config.yaml
norm_eps: 1e-05
rope_base: 10000.0
init_std_o: 0.0
lr: 0.00627
lr_mult_up: 1.41
seq_len: 512
train_tokens: 380200000
MLP neurons of a small language model. Each row is named by its layer, matrix (up: input weights) and neuron, and shows model dimensions 32-223. Each number is 128 + 32 x the weight over its row's rms, rounded and kept within 0 to 255. Numbers have three digits each.
After each neuron's rows, "fires on" lists the tokens most often at its 100 highest values on Wikipedia text that the model never trained on; "fires after" lists the tokens most often just before its 100 highest values on Wikipedia text that the model never trained on.

L4.up312:161118133107135105097152092120098100113114136117174169174170115175152135116050170095132081141155121100142102078112168172168078167110115110086105131105049168120133154080135129143159122116111133122181111165176105101128096154106105152211145135128142121156144146097146119154149156111137109129116158131107102107054126048116115181129107055136141092110107109137124154158157137105138172120172099154083114193177120110140109185039108148149180078137120148136166129085134135078133129117170140149132177186077097112109153149132138111140129133159163150133178126193114098129099146146117172103
fires on: "ied", "ir", "orn", "em", "ern", "is"
fires after: " d", " f", " b", " D", " P"

L5.up543:074134149139133089135113156065193149113085131125121114125113136122144133182207245153195145138116138144186138182147187149152168139105148138096164168160098193094140183089187124115136133186121187129105139137141138150200123127103129097095149166086128114164146188133103093129136122092150137131115061092139193135162079144116143134097098132148137130104211125143173143078157155127107101207105118101087128116155109130205162137138146127107133137084092122170145092126101142154091161061136148182166152122186115144118129106129105161175175170185107092108148120137137153091078092149090145103
fires on: " a", " an", " first"
fires after: " is", " was", " became", " as", " the"

L4.up608:136125132157121133151102095080122072156139151115078107083123077082116191196159161144089143088146106109142144107154138084127135089072141129113193098101104180117135113110107108191146099049097100076150121082134160174145139144126154071139150149121160132154132223159152133103148145115164110155097151097139146051151138103170078071090112113127169134121189171098136158140100134183206104115116131084165111118132116145116094097135139158091088136201112142110163176101150146150128064125151075140079134122146109144170102090112123150122160135087112124100142122168086129079144118084097082031
fires on: "\n\n", "===", "=="
fires after: ".\n\n", "==\n", "==\n\n", "a"

L4.up647:152136125153079152108151091067115145120190169171077135149076158187147119080110148119145124132173192146173100096127165099169106168084059142130164084113105162151133141079096127131138136114125144104172085099134083097122175135147146173190106097054104168121087159157117126133164086162154132196157114160106144111107133073093108100144139163089112172152141144073137158155109099179075104111095098095052101136127081086124130183149126147175119088147105099138150160103129112116176158133151128095150172163151109100134082102113134169119171115148132101114149135202140156117178074149109114066
fires on: "y", "oin", "aly"
fires after: " p", "i", "il", " app", " Par"

L3.up891:116141131108164105146148067176153160151153096125177128134104152108194137124117099130195111122147120117139079140174099155188068159114083160118155151121117132150131141139122160167078128119098123188148118117150148130138127144125121110129145144178161144128212096173124110122123112085163215173090184105096147123093139107103083115119150114052188110120180093142179073084163134132114127149116108117126133132085093100170153141086092094103148191150102089165123136101186125105126098040115117080067103097165135115140067088158126078148104158135114074101098078135128140176185174065106130121
fires on: "8", "9"
fires after: "1"

L4.up809:160120147131215119143159148074193151106126140093190069115129142129146206133134111123134086185106107069043127098130146153112140182105130130103125108120139097136098129136124138120087188066101140180145121138150165151141112120114105120137079110146138171107221158194107117161144099056141175139172153109104134163109093078070141100159167102086116147114131119115116085121129161111166146151128076093180159091106102137179103102092171078167137148125100122156095082128104119087155129125097164059161117059158144126138121131069095172187158157174152161111149159132107061090075109190094117159
fires on: "at", "ue", "out", "otes", "ult"
fires after: " d", " Q", " st", " N", " C", "urn"

L3.up985:123136143166102146165132131111188086103060113133117077060160167098114147139110118137177115143123137155094149174163112065185128177081100139085171194095168159108161051091081124194077133152114122153135155125093103140101153122079123182120121129131126084139111117154159124101136082146133089125131131135138074182153111105157173141083155118113141163107197164157076161167105117115108136174134171168152109147086078127075147108189132126136105145137120145089125118088133100143208115067150102141110125128178071122173075085171120161089147164124172088052135180137151135152057129200111137094
fires on: "==", "orn", "===", ":", "ing", "="
fires after: ".\n\n", " b", "B", "==\n", "\n\n", " serv"

L3.up281:107043143175068089105124098126144191115123226118127106167083099134115144172080114152131160084183079076141113201154131135109105111108090113136154094142099132124188112086196143135104101145181137152154087083094165129163137170101099154129130169091116137119138163113145089129186093101126071118111128150138159092118147107112139101134116113110099164143172108156123151058139112124124100079125103149179095117126168154173173169137158138177062160108154112078143149079131142072186167133154099102091149124144118128176144100149127069143173217097155133117185132152165120090142101120116124044
fires on: "-", ".", "ret", "oin", "y", "gh"
fires after: ")\n", " stud", " app", "au", ")", " sec"

L3.up541:141143114113162127152096117114115094146090174150168146142153145142153139147136101131104143077165125086112113113113107128102143137112106154147117159087109160154151158115138164157058150147071189155128043077137150179154129162195165025080136180155152097144121152140170121115129143138097180079121145129117092129118111111151075089129167024107147125130149104112156113160167091061058154172145107116152133103144092133151182112099086116162131166095102119115106104110135132174124142152141106093108110116069103131140091085189119122123170154103170174120150102179145141165144153112169120173
fires on: "9", "s"
fires after: "9", "0", "1"

L5.up189:093132127124141132123113166154134143128091116051068170049109115139122190146127080092145150123128177150152137155159136028118131091125100157104113182134100171112105180150125169182146076113105133140031206104121131093166111113097102115145126143164158181128176155084142103089110098119129168140123148078118175123127088167118120081070104129113142102090137092182158196097125112170134115146119111180112139157148125115138154117194080121179137108154143126112138164154133171142114151086158148094102123146163136169103153127134160188107193153138182084088108177064129181155109089161190115151
fires on: " the", "it", "ab"
fires after: " was", " is", " est", "ra", " became", "at"

L4.up621:110143100155197186131134205117121076204148111159091178205153126140105135131164038193149097090107107113095164146159116143149137147143136093175153151109141104148091162135101153157094149098108147150148180142141166122111145148150134152134146112083139144147171146131116122139146093109149140148151129154121146159102132097147118130172196124081106122181094065127132124096146155140194165062123125144130087089147098152113090143117093182140085136194136149107121204125150132109132133118115107065148126179128130178184089143208117130061125224178126139179115132130133165151105129085144121113
fires on: "-", "'", "s", "ed"
fires after: "0", "7", "8", "9", "2", "3"

L4.up985:146121131167104135144108077178136080095142166187108149124139119124125124056135112152076172145196221155204143127161100118100165124093176097109198118186120131108161140169135161160167099113121107115161157066129118116075093152139158055110129102126146099124121163100125099109167099117132173127160139112153113122129193147122081188159211119108133136116111145165100165110197151120124127121138123141119158116147130120147115111111112079133152115208150093099089143106045132176213106118132166132102152162155113166141100116120095057039135145174094083156158116132139145139118154160108108119
fires on: "av", "ik", "us", "an", "ight", "ric"
fires after: " h", " f", " l", " S", " s", " L"

L4.up347:125115126187133113121119073106241131047147130142124109115107130066107153164112105100108074199138117110094102131124192145167069140065153124110198116093151090094123155171089116163091153130184124183121116128164115158120121161200157123127108096130157126133118121129072160146158146087121137108169140114162124101183134144156114181132093081138103100096147121162134159101174161099089172132210121149075144113103189148108149116101149084107129152134121057160127117089117124132186084127114173048102108172137119193196110147143150131121172132140104088088119134218083121067155167175123087132
fires on: "on", "os", "av", "ik"
fires after: " D", " h", " l", " n", " L"

L3.up9:087117132169124143130099124151135118145162157147106156151100080065144181112136152137126097115166148138088096150118142099126130100128117109202178146079094130149120144107122108124140132130127115105119141101114159097078118134156144173104125141110114191176176145123150079133149166124094141101171132141158131104141103117086111154128104184104102130141221168092146145178105121133181041102091105141128131170116129113173112128069185127096134129165099075139149059133147128099154137158160078116141078145091114104134091147115140099123151159144120140096066132161096154110117100094111161190
fires on: "\n\n", "==", "ts"
fires after: ".\n\n", " |\n\n", "a", " P"

L5.up709:104120135214174097084097102107182143134128087146107130080149131145151150094104143156160186124176125178126138077094143102158133140087179183167117072143105089158126130136200101153124110127128178091114180167155150118134117126180096124109203095153128101160119191136108126125080104125135214171093171155140130173099099086134160135102156131092168156127102183085109117116174111083101114101147084078105064141121152144114159120190125107153114105101082143112110126086068100126129176093073106142136159137125080089112155150120090173116104146158199138096132113115115104088160137161142158158
fires on: "an", "n", " Par", "ar", " high", "ac"
fires after: " P", " p", "u", "ater", "ap", "p"

L3.up155:121082093061127165123093106071106123173148106107084079092074185098060124136135156112119108092132187138148180157222156096117113106168154134091172141124120101131136118113089157102100110156182174161121181146157126151154141138163122157089061150145150116119127116089151220109101118105134128131156130147153156103093117152110115142139112140131132177127139099065108172198136077152110115086139116109106142138090097125190136138106137182142145157111128094107094082148105036139150141169151207120067111142128111104198102190100139194127100118103111156185081101092132065093109109096149144112
fires on: "ong", "el", "y", "ey", "e", "ail"
fires after: " al", "av", "il", "v", " ", " ("

L4.up1021:131206133148129136067155174116086096124112093139096062126155161136169138142109094169135095103195098140106126148117057088078125153164156136156067136087114153117140092142121156080126143063180127110109104144087139144073142083159150101131109110183139142188121104135111112146149080132146107115133105109131160107169171161109152132069168143107139104083156178152118156206142132101174120094075101070122131112090073112140105144119140140118099133168201085102187128127085119107127089140111132153174137122108131130136098104089148119097106114143191140150162096063126131092133182130195100069
fires on: "0", "1", "2", "4", "7", "3"
fires after: "0", "5", "1", "8", "2", "7"

L3.up193:142132148125147105096151115153101140080080133193115042078121111148125106143104067147103145124145117118204023120151101129184141156166045127106128119085152202102164111142089127161127133117123132141138119112137135104118139165116120042114173170112091113096142168128122120104190145159137193112101133140110135079159101106154114078129141161112143105189104136150110082165083134121104146184117142154085096099130131144208103132114146145179194097145148124125179093060111153073076123162147061089171113114132168179183048158138106120155141131067114069122130102114157138124108143138131150156
fires on: "2", "1"
fires after: "1", "7", "2", ".", "6"

L4.up661:140124166123166139192106167095131145141134170149168152128150099170094110130106114150127139090190138106135153125176119152084069157137142160140130080131165084160214125113117157136171087127101126165089121137113140132083133091131131113127145179064143155065135154160173102156154102155115159115107161163137176127146085050153079130044153144136150119148075154176121131121156130108116124127103080096129129108159126106126152109126142192076085149173133122073108138112106108138167131064078152098104132157137160142109122141154223103155152087111148154096099065111123132204160126050166140095
fires on: "y", "our", "im", "om", "ing"
fires after: " T", " J", " j", "ok", " t"

L3.up794:151127179152173177123118098168128112104085194187065134101103142121135156180114140123102122144094136083124083114179183116053062110122105126089054133143102169161165140088142147124063162156107084118124114145131162146131135136135120100169168179155117137100146130112087105164135127105131147157106144125143078143113098115152164081081065149190081122106129164128128118125170126096141070146135151120155139167128108166156143097217083152189067160130103115098083104116112052079161168145114127153119121152145154130170109133168157167095153104187154083197173125106085151144120164129105129161
fires on: "b", "ased", "$", "G", "gr", "ra"
fires after: " b", "-", " \"", " (", " B", " re"

L6.up473:176099129142140122109159085119147069114119127111148093137134184098110169193140095125095095161128127113132124151165138177139188078096135109102187102154122107166100140095149119092106093142097168159120138142133124138090119141093131139154177114176128134166154147136184149116212123144173075139120078107125104133123131109179144157118208135106129063178181107103129151174155141111110142132167124117106162133081096039121081062139119110143121052135153109141051129131084077127133161150197067189074084105109133134070111088108106145153176105131093172118196127115105099138105138147107167043
fires on: "ch", "o", "ic", "e", "ach"
fires after: " Ar", " ar", " b", "f", "st"

L8.up295:116083099141107116148099186166133091146127138148124120055077042128137177094091097125167081164131144147116086134190084130072111101108125112117090120133063153145157117128144161073081087171132153193143114088169150147139088089114102061116123138167105106086072077112115158147156169179099123143165120116133155116183131114142177131143140112095151121124144103160121116093096053111101160150148082163123167100071096121094135093145114196116156015141195139079163145141125079141124088161069188174140113169111146137091085096115112198134093117116142095123101116105167147174092118140147079150
fires on: "as", "6", "2", "1", "4", "8"
fires after: ".", " b", " B", ",", " t", "y"

L3.up810:099134088086058136147106135100180142119121143146091143157109183154124133148136096125123080104092164065118110162111139075107168103175180172110124113128171112145119156008193076113097183197115111152120132134120170091143128176132141160110164105161127101117154090128168129113175142128101157175136173100124167150131101139135103131152096156152146145088113126116166218080163060128145118117164132136081172105136129154093129117129134169158089159134145109153088072142091115140121164128113140114074177178153163093137124193063102169097100180129137137139085116142155150134118086130031149079
fires on: "p", "e", "es", "in", "el"
fires after: "-", " ", " un", " (", " \"", "–"

L6.up719:138138101143082143060118094144045073130099125164120093069091119135140162147127116139103167149173145188092079092146131083106123153146045113162113176095171166081111151125129090059119153122134117139168098141129089114135154097107204125171125119155146089175136136167105103158147166161126097139171129123090205153171139132199134125085134098100148040113162118167168128145131092119142102107168105124098101106110137122107116142094076155097069173130182094080166117161030153105150181132094114119143187126082098118122085161134188140131110142169132159109121154122160153120197094131167053142
fires on: "3", "5", "1", "2", "8"
fires after: "."

L9.up663:076194147147130190086125125145150105159089129088148061135136200176098142189143133072126109086134085111108104129120115141080156169136138140142192171152098142037144088177111076116120076117129141152157212108151167135111118115142113113079159124108130126151138124092079107128139157138091129157083145126156139114122150152163133098155112111086061147163173169145106133083090124147148116069186110132088105116105088191122090151138132109125200110100140156108093136104094141097136151141107198075136104156164087131142165125103128176125135040111186122118134168164110104071082108203087101094
fires on: "il", "ir", "en", "ut", "el"
fires after: " d", " en", "im", "f", "v", " D"

L3.up902:080084060085115079143097105203150149083111122126113131113159133134121111110122168176156094132135145071077177117155173129143154115114140143143106130165129161146082229035111139128068174137134134098153125140157156200198114128153122124088104153180154096203148124118131119153125179146114121093147121154131125094082129168117102126123145130152179169081155101085174114137149142107114096096111069087125143104149106135136162114109093096133086225100103111146107120132181139147144176139152145111093104099122118109180143089127142093129153136176204077088117071129116155156127134044125156088
fires on: "2", ",", "7", "8", "9", "6"
fires after: "0", "1", "2", "8"

L4.up640:058134063156089069095142110183132089095124162077120152105110129094153128148132132181104138117120154083133131056155183133132073124059161124153113147056099183138118171109106113114078106161116128140167147109151153217145149166139167147125160100155145109175162088133149122098147148103124198143170107083098165156086118112137120156101105169100172153204157091114123093151111123129130167134147095095127114102130137157150113113075139138131114218118085095151150154142174127155137176079161080121157133100097106099143093110179126143170136119160105111104111103179115105142170125045167129087
fires on: "9", "8", "7", "2"
fires after: "9", "0"

L4.up141:101079074159137109156089130119149084147131104104179151086129165151154150149122134114109121142145085156133136138104143170130135093129157094159138094156212060136148128122100089153112161111212106099096182123124165140155091186167120128146105162120066157135124165113141093132191095110184131193092162180140155169151099138093107063132102138089123090122165147113167138126095134126157092150130113108145139102121149078152093181088148160078103144122128085038061065176117182081170128062133111159139158125162113119102142096118172165152105123159092066193112134123092085105121132076085155125
fires on: "all", "at", "ass", "ist", "ak", "ov"
fires after: " M", " T", "M", " m", " L", " D"

L4.up241:146111116147083097104153138147083155115100126118104154132150114066150181123125166114160146168169067059200098073159122111165174141138084125110138208077182137127125172106107157182135153139133087171088151135147120120148098171137137131145177066163129110128180157158133114109101133068102134118187088132110139162111101111107119158100171108100147181090180125132041107107180054144153120158113170077135154127088171119150140097123138064116078129136151086110100095124132155126193131090176117126161125122148071193095100112095099174102160134111120148113134174094151131095096118153154129158
fires on: "==", " =\n\n", "=", "-", "ite", " |"
fires after: "\n\n", ".\n\n", "s", ")", "ec"

L4.up887:146148054078150137155062163080109074120146128133156147099125056086158136139118096106093087102108073069140132172157122150081105123082143134123102115178104165127189085147121164171188118151085109107075175111107156091096153121138128122097137181108116118090128103155092119158132147129116157186167112164122100179095155084067121141178087162153136089156120097167077146131124054115144101139157113103106159136138133131085169081138169157150135151138055115081138139079135144138121128042167132106117157156144199156102134096118072118075161183169068155154120132097105164116153127108159154091
fires on: ".", "ic", "y", "im", "out", "un"
fires after: " T", " N", "urn", " Y", " J", "ok"

L3.up217:087084153177145140099141142173081149117119095125070102068135122162097098110180105146147089127067177077100113111109150085141127175143091136093119147143137174113155145182133100074144130069174110054146160124111138134144114108124137125143114108126115054105167118055093118213185168064136162157146085133139164114126144126173146092129123116133136125140181164174081100136058078127098138156069156158114206112089122134108126119093128149121111054120168161136185110114114128129163112104121108194178090146096084172142046085103147158096143092101149142155125097073128135164124143138156134085
fires on: "4", "3", "2", "0", "6", "1"
fires after: ",", ".", "6", "8", "4", "2"

L3.up883:130148143174166203156132091200154184151096101165141111067134098123123150154139143111135115084155104108101109148134142141090131143090125077173125137130091097109188088158145038088112094075099119148115100084125126167103071213184133080159084158119173071126161109146189079149112139162177160106140156125125129141070106156136156078143126133115116080123173149135144120160101152083133133159088110099162170113131135120166129127155141138102101127161112128082158161050161116122152141099186094104103132097122117136158114092159140113109108131119127137078147070117100080154141065072188102131
fires on: "3", "5", "0", "4", "6", "2"
fires after: "1", "2", "9", "8", "7", "0"

L3.up201:141063136126114135086107129153080118120075133107187162130121075128120198189103203095088187134097082115132126133132156115173093108116111153064103108106123129124137131082119163166138146112113127081149151136120161122162123172102118150108226086097134084121120133091081103133148140098139122100124084114158157110154120140157148111188139086113122122163158123144146136119131077142221098121187173095097114144170173118100082096113141113151075124139124104105158053120145117052171074130165057180072160090158137077133104145099136082107117137166132101145184157178156096083080156118141132103
fires on: "orn", "born", "ied", "-", ":"
fires after: " (", " b", " d", " B", "B", "\n"

L6.up840:078089125094118089156113127062112119134150154136113151102054111116065108174176130145123159184134112102178168129181105097114131151080086150093161142166107163147132130095116089138095137193113119093104154147109157110126081101099108029140185156102177129150092137128160117175155112097094100083087133157125152105193100122133146077076094138152084164128151107106169139109124088119091110058143121138117148102085133128097145107109195168149131095125077116112180085130136118102164148123126137105213148086136134104125087128122108114166122108146167168064179117174114167126218103148121114116
fires on: " a", " of", " by", "y", " an"
fires after: " as", " was", " is", "s", " B"

L4.up275:100070083097132111175092127095141149119111140146091121191103168121081121163119162147073122059113174081109118110101097171133163108137182111137183175142135131080168182186111133089080175041165079157149102150167106179100167200105115123134141107131188138154073172117127085125144087109056106132173100111157142138137132194121118202105140093122156110103101127162149091111148188118158151108140133190125172133137159130172101101142110119094119073049113090155126107129103156109152120212143163117165131120095110163170086134102149114109090168157111159159189116137108090174199135117136118131
fires on: "iz", "av", "an", "ph", "ak", "ze"
fires after: " d", " s", " L", " Al", " v", " O"

L3.up571:147087141187125148202101109071136129133097130077141139132149119127192187115124106081160078115117187079126155122132099094113137088098139238100179129156074100125146161143165073159179102170105151124142184115115139119139112140111078115118124095165136095119116107125170154125141158128137133193111132154176089081052164131161215106102085125131154143127093163100103156094154083106138078129136083198132104103136117178109085109133139071119083145094148132129094138141175147079147136132124093118128160149153096069089131155114105082133096125159114135138155130172101076143129162102135113126
fires on: "an", " |", "nam", "i"
fires after: " ", " un", "our", " comp", "ch"

L6.up272:162140138154163133141060144151174134085138087102125110161124087106090161111195105086077075105106102157130088166109116108132121137153088160108179143096127131130119125142149135153120132108102121087152075143179141085088105116132150088123110111125131104180125194086134085090147124071113101122129109117123156079158087189132100075098111131147142120124153100174134101080113142082092127141110140125109121134117119149119141116111097139094158160122125113150125172168121194073144098124132134145206186047162122140091113120178147168194121183221095194126076115062137157048115087058073152156
fires on: " a", " tra", "j", "ra"
fires after: ",", " as", " was", "c", " at"

L3.up488:049127113125069139105089155101091109149101112081102108068125132115083128124145149208147095122121145090121061133166120129155202136152077133134145126118141164170113123136146159151098088189126129099117117133057119185104104034122144082179051097119141081105130102165191107114121110105138150182150129130136106128192161071125132119120111113135163141100057176158185155118181140106103119141174085096122134126108122123118108089122109155092152139128130125147130062082161109121134118144136119121102138109133176170163125135117093137164201207110158168134177182138140135185121069131136089134
fires on: "ent", "ed", "cl", " man", "ing", " for"
fires after: " work", " stud", "%", "c", "ed", " contin"

L6.up706:117166094180184142121139044142164088163127064097138188120182078121096147139121124110076167082202123117139147133134078115099059110136169102096108153093095195148173173147130102078059123188106121131134135195090128162111175094111179144145133140135059144125164159167167088135092124161107108144181127128149113150168167108189124069171131090095071136149148121111124129123118146092162072079083128144088139113151139128134167128144087107160154074123165148087094155167109084108104154129103113093136132147124071142157181146130111140201140108118177067102118156098190111124115180127078128112
fires on: "on", "un", "ow", "ar", "are"
fires after: " D", " f", " b", " p", " K", " B"

L3.up192:129141180125162148157074030139157147143116163178165168138109128095136069121087097162125150149159154158137083136179075157140178137080112170156143130124118137171182109142144166200135148138134166121121038137144155121091120146141138112156129172133141108127147117125089133157132142076093134171091139055167131170091163125109093187129051130095110106180135098133176197106156127165124119085098099093119075167080191173155187152236154149154050179112133091068100124142164109110072152128103140129127176150174121112124116155157097139078160102075094112134220110136087101089136099163102151145
fires on: "b", "d", "c", "h", "m", "s"
fires after: " \"", "-", " (", "/"

L3.up380:148121132063145109156182093124147107139089117079176069077149180144111152039100121130130162163146128136030102171163131096134101079092077121104104097066195089119129127088119152155146132106170130170080149207118141138117174146162114140119131119155147156156108089136116115164171143128075109155196207187122167171099163095083198112157121132156097118134102131133105064104145085126183125086168132176115110104134068159150125152149081174128089109087109144134121123090127117080120145065135129109112065096174105135126143151108169149110090144136147155144127115113163137082127136110078139127
fires on: "ue", " ext", "xt", "ult", "ist"
fires after: " d", " Q", " m", " te", " "

L3.up22:091116157138144088133171137146128134091091097102054012110073121120119126159152134121138112130181097148110117140080159070102179135145153137107103135114072120132142186165128128130170122118162167163136198108139119136173127087059118190078127165156090079135069146139129141109146141102083093113131161153146133086174114169065118101075119132126147205177154160105087053103186115096146058163083129147145132171145112149159165158123139166136124118121133116097181147086103169091117165096122128137114129125098129127158148085123139114049096104133087098085085153091108099056176086136143133119
fires on: " |", "|", "==", "\n", " was"
fires after: ".\n\n", "==\n\n", " Party", " ", "\n", "ate"

L4.up87:176109124163145082129081167103153101135104076096166179167149135124155155136158059147102073082134161140098107124169120114163084105153125164098192223106115123101118072164158155099096084174133121177125167125132111149143129146170133167114154148100119176161157168141149103105117156102111168089090134129124180135200073100104121102141055105153166168165194164099115099156184116098111058148119145111173173116128100158143161114143124122095095164132052116124089124075113115097174135102138101145124088191138098055149099163124169155136112153135154097077118117172133159057142112183133151130
fires on: "=="
fires after: ".\n\n", " |\n\n", "\n\n"

L3.up619:099118184149111149146126056167116122146129119066105091086139107143164119062129103098075134084144142107115139116140118118059122148137143076115114108159081132134146113089116072144133099175112171131174169120173139134108158075077113116132143145183106087153180077187166124133175084140100120152154135157134146125121143152151183141128099117121086117128107168170161138088107135147133098166067177114113116175173118138109104152146139153143103115166136079111120128113085146104188135117114118128120182155167097128185141126125078155082071119124131057181135194117123081129172119082135181079
fires on: " |", " •"
fires after: " ", "ate", "otes", "%"

L8.up672:155163183136075140093115088108147051107142105092109075093074192158082095137175122141177126093125130147139153133097148113162083166123147087102164092185123214163136119111120126101063141099135104182114079192111136121146111079149113095160151166074129066119161150165139156139113139210121158145136096135176135163104169140141162184159107131175150128190088211092224158145158099101069182098117157092110111135117127133178086099111048148129141093126083061079120122112162118143106152102167130143073200161166152136134165075140131125123139121099099105132121128099145129123088109129148157156
fires on: "ed", "ing", "ared", "ain"
fires after: " work", "e", "icip", " rem", "ur"

L9.up21:158103194141128201112157113072194126164110123135134129182153154099176124197128229142144117118170104141104116180115098098106119143170104147098106174133124073103110086146163083124157059118163150151109138123177129211115121200099158090122105137193133141100076104112085128046094118133186123073122129123119115160150089155162135116166106124121145129147123089155181128092142079159131110086147094144119123156125120220121088143100055170113157148051070124147140098123161114130129134135088142096122161128121103125159157144139113170160103121126186134135157127113126077118090125103139128125
fires on: "or", "-", "c", "el", "en"
fires after: " d", " c", " D", "en", "6", " C"

L4.up389:083125113115122142111126154108149140179135120125139169079094139124138151178155105132073108104103092136162132118128141183140087210114132090113173114190183137120098184146104131155205148188143150068139114156126076048140143150148103126130117175103106097131140141140106105147128195163105146102133094174135145167174131147164108117183192144109135077113130162152132125140201141144189175091158156080133105123110136099144099119085107118095120154109143090050105143159112145113082149122077142080123118137105149197146173167142158149135105127115181126144186098117090063099192135127158123128
fires on: "on", "y", "el", "att", "ak", "ike"
fires after: " M", " D", " J", " K", " T", "M"

L4.up8:096160173199155114099114158148131088132115143176103118204140177196118098158134139191108049121117161105084129161149148067068127129196105109114068147089146132154066098141160128100133134145164112136141108124117151122132190182092090133173150172167178135162088178116128114129101127095133114144115062122162117143136079118139112112109123099203091098089114084122144122104166112116093177116132089169100068085123109163144143084131185165190126118087122100101146161093119170131071150102116102132085121099128107088087117207146100120047158159205126137163119135115138087102071125116130126134
fires on: ".", "-", " life", "/", ",", " and"
fires after: "8", "6", "ly", "5", "7", "3"

L8.up915:131067104055160127123136168147105168150119120140061150102116113136080150159062115127112151125112143130151121160144103131128143146165100128167095175133154165109157076157131179054108146163169111151109214125157116139097103156145133074113120152106159053132099143081172132213182103172071121140153121101143114110141143112119192132097130151145151122117093101117130104145110094163102178149100125138131107075129122166147124125110125135151113067126136092164190124049185163168133165142132126166116116127101112107198144111133163132088108083113123174139164179036136111144146132101149162122
fires on: "6", "8", "1", "9"
fires after: "1", " ", "2", ".", "6"

L4.up810:133152099114125089078096126090162059125080122093123141112113123134113105057136082118146114159166083111138143165104149160137109069111127145128134136095110149177166161062128190125107120136174178076204161181119105147188147156166135183104173161147115131164133206132120084066157144130141151160120108146139101131126131164209122049105137123164110165179180044142141169128130155193165135133083152121126129090084150117145077120110073123127102101094154085063097136093140131105087101112126089092086114090206080137100119168143108135157095158156155105164160147144057142055131149161106149154
fires on: "ar", "=", "ow", "ist", "er", "ain"
fires after: " d", " D", "\n\n", " b", " M", " B"